config.toml
d_model = 576
head_dim = 64
activation = "tanh_gelu"
norm_place = "pre"
positions = "rope"
bias = "none"
lr = 0.00172
lr_mult_down = 0.7
decay_shape = "linear"
steps = 6872
MLP neurons of a small language model. Each row is named by its layer, matrix (down: output weights) and neuron, and shows model dimensions 464-527. Each number is 200 + 20 x the weight over its row's rms, rounded and kept within 0 to 999.
A block is one neuron, or neurons of one layer that tend to fire together. Before each block is what it responds to, as a language model described it from the Wikipedia text at the highest values.

Description: Mid-word subword fragments
L4.down258,194,216,225,248,227,211,224,196,176,185,194,209,168,211,202,218,203,203,167,209,168,194,184,229,174,186,169,204,192,201,221,216,221,195,228,193,198,219,219,175,178,192,223,218,222,214,248,229,230,192,198,162,218,197,200,186,189,216,185,183,197,192,207,202
L4.down320,187,201,201,227,164,196,208,227,161,226,217,187,231,220,197,184,216,235,187,193,195,240,211,158,193,181,198,188,226,200,196,199,168,209,209,189,232,177,230,178,179,206,172,201,207,201,226,178,170,213,226,194,180,229,194,213,154,181,182,249,192,231,196,173
L4.down362,211,200,194,192,188,193,189,176,199,220,190,208,202,195,187,156,217,194,209,203,219,174,181,184,213,231,155,210,201,238,222,168,184,208,192,155,198,203,208,181,237,194,211,204,191,206,187,206,204,198,188,222,226,175,187,214,226,186,183,178,169,183,207,204
L4.down538,170,180,253,202,205,223,209,187,214,200,232,207,181,229,214,189,198,199,216,213,190,204,222,200,213,188,238,195,223,209,230,204,171,184,202,183,196,225,204,198,190,186,221,186,251,223,192,165,172,210,208,182,166,238,201,202,192,189,177,194,200,230,208,190
L4.down1292,204,211,196,201,178,206,176,215,204,165,180,194,197,219,191,167,229,171,201,226,213,212,211,182,215,202,247,214,210,220,188,147,186,190,177,230,211,195,187,197,210,198,212,170,188,193,200,176,197,203,181,191,211,189,213,180,187,188,197,194,179,166,190,228
L4.down1315,228,200,213,190,207,202,217,203,213,186,169,206,210,233,226,265,193,209,218,153,224,203,200,197,189,197,223,175,212,172,208,212,213,218,214,174,217,168,252,229,196,249,202,199,192,218,182,186,214,242,223,226,220,171,221,165,215,191,215,189,193,158,166,214
L4.down1862,197,174,218,191,142,156,189,180,195,201,171,190,190,194,197,205,228,188,171,222,203,214,185,185,222,172,197,221,189,184,208,167,167,212,192,204,211,215,169,210,239,196,210,205,195,209,231,252,215,215,202,233,189,197,242,227,188,173,211,196,171,224,174,192
L4.down2162,200,214,175,188,181,219,192,166,205,245,186,225,189,216,206,196,198,212,209,184,224,190,180,240,200,199,223,207,196,224,191,216,228,200,200,208,214,178,186,242,231,190,204,174,203,211,186,208,186,186,194,196,184,221,208,206,189,219,191,158,182,178,206,205

Description: Mid-word fragments and apostrophes
L6.down1555,174,173,237,200,193,184,204,210,239,206,227,226,212,229,236,204,200,204,203,230,200,242,201,187,210,197,161,194,198,237,216,203,191,177,204,196,185,198,222,240,160,210,215,207,205,176,204,219,195,195,150,213,217,225,188,222,194,192,173,217,193,210,230,190

Description: Token after year
L3.down18,184,187,159,180,211,216,175,203,189,211,187,210,153,201,186,189,195,219,207,234,236,219,201,211,194,222,222,178,208,178,222,242,174,195,196,188,189,218,188,182,216,219,228,237,162,225,200,216,180,219,203,214,205,181,245,209,171,209,185,192,203,225,201,235
L3.down314,218,227,191,176,180,160,206,214,175,208,196,193,179,172,202,210,199,179,205,190,194,216,213,197,197,199,250,184,227,193,163,220,183,185,226,159,191,188,183,183,186,172,220,160,186,235,199,217,181,194,196,201,228,192,180,235,159,206,191,191,192,180,200,190
L3.down1107,187,228,196,205,195,183,179,207,216,172,223,210,205,196,198,204,228,187,182,181,212,191,185,204,223,235,192,229,188,209,194,210,203,187,181,202,187,238,209,225,204,200,232,213,200,252,175,220,216,211,235,208,167,218,185,207,217,199,216,228,198,225,201,186
L3.down1304,175,236,213,200,206,196,202,204,167,211,187,183,185,219,192,202,206,214,223,197,176,195,221,218,212,215,231,208,220,225,201,174,185,214,211,172,171,183,217,208,205,225,213,199,201,173,189,212,204,176,205,194,198,211,186,208,169,180,169,226,212,186,226,194
L3.down1490,232,188,208,212,179,180,178,188,185,195,213,227,209,214,223,217,170,203,210,206,202,172,181,223,162,233,183,204,205,206,145,237,157,208,213,180,187,179,188,186,212,209,224,147,197,230,179,192,211,211,188,207,177,195,173,241,187,214,200,192,213,175,184,202
L3.down1717,188,209,221,195,188,169,204,189,198,217,207,182,192,184,200,164,222,199,169,185,194,220,221,203,177,227,200,219,223,204,209,234,214,199,193,217,201,217,188,176,229,203,233,91,184,194,185,170,207,180,222,183,198,197,200,189,229,174,209,201,165,178,220,182
L3.down2079,233,232,242,254,189,201,181,232,183,210,195,208,192,209,197,214,203,186,189,192,201,213,208,203,161,177,195,218,218,196,238,233,222,186,205,215,176,195,185,201,222,185,215,195,232,204,192,187,208,216,194,206,216,227,206,194,219,197,208,199,217,199,208,157
L3.down2268,184,190,223,198,186,206,213,220,237,251,190,199,163,201,186,224,175,209,208,187,211,195,234,241,200,223,224,217,217,186,168,167,202,171,203,212,198,224,197,206,209,210,190,212,198,219,237,176,216,208,237,166,199,199,225,201,180,223,203,214,163,189,238,178

Description: Mid-word subword fragments
L3.down14,210,222,180,198,189,215,213,183,189,168,205,209,166,223,159,202,175,175,215,189,226,202,209,198,162,216,211,221,196,188,198,201,166,205,212,188,195,204,220,166,209,190,220,174,193,201,187,210,207,225,207,216,227,221,207,220,179,250,198,192,165,225,203,214
L3.down454,207,199,152,205,203,159,198,224,196,201,208,215,198,174,228,178,175,204,184,179,228,192,220,221,182,234,248,205,170,192,191,217,193,184,199,222,198,207,204,223,189,190,219,214,210,169,204,184,200,182,212,218,228,200,209,197,177,202,210,202,173,237,200,206
L3.down526,208,200,207,177,184,196,190,211,173,202,228,211,229,219,205,194,217,214,193,195,198,195,215,191,188,215,203,215,202,183,166,186,231,187,197,210,190,200,197,212,200,221,217,229,190,228,227,192,175,222,205,190,209,218,195,226,211,197,204,226,201,205,179,195
L3.down1237,243,212,229,180,215,216,185,216,234,175,200,210,195,193,196,234,210,209,212,199,166,212,212,216,219,193,219,193,249,167,225,195,191,239,212,240,196,210,200,219,194,201,156,196,207,213,220,196,220,213,209,191,244,186,202,219,199,208,204,170,204,221,208,220
L3.down1286,200,206,230,222,201,179,207,225,214,190,217,184,181,171,196,206,182,218,212,186,160,195,192,244,198,190,194,211,195,187,239,175,188,234,191,202,213,219,179,190,221,186,174,181,229,237,203,181,244,178,205,202,183,215,205,179,209,170,194,175,177,202,221,179
L3.down1403,206,238,230,225,166,183,170,228,210,183,203,216,206,206,216,190,228,221,185,177,166,195,231,204,183,214,196,232,213,197,212,223,187,215,210,153,200,197,190,197,187,203,249,137,247,213,216,203,178,212,200,210,194,229,214,187,200,180,146,188,188,209,204,231
L3.down1453,199,225,215,218,153,216,209,175,247,167,213,177,173,213,191,222,212,185,204,215,171,198,194,217,232,202,181,203,204,259,177,210,194,196,193,222,180,211,206,161,234,201,181,225,207,211,219,207,200,201,204,215,154,213,211,212,194,185,206,173,174,179,183,169
L3.down1641,205,197,188,192,214,250,193,195,235,192,195,188,247,184,247,192,200,187,198,195,205,201,217,173,192,180,205,185,168,200,186,193,217,185,230,213,200,196,215,210,197,208,237,151,184,200,219,196,181,236,180,215,193,203,219,195,206,217,215,204,163,231,210,219

Description: Closing parenthesis after years
L6.down1162,227,244,219,139,207,202,203,170,163,224,168,201,207,210,223,221,198,194,191,199,223,170,201,209,202,217,235,223,246,172,193,188,177,231,215,174,231,192,177,198,221,186,202,190,192,219,197,177,195,194,181,162,206,198,187,193,219,207,201,201,181,178,174,191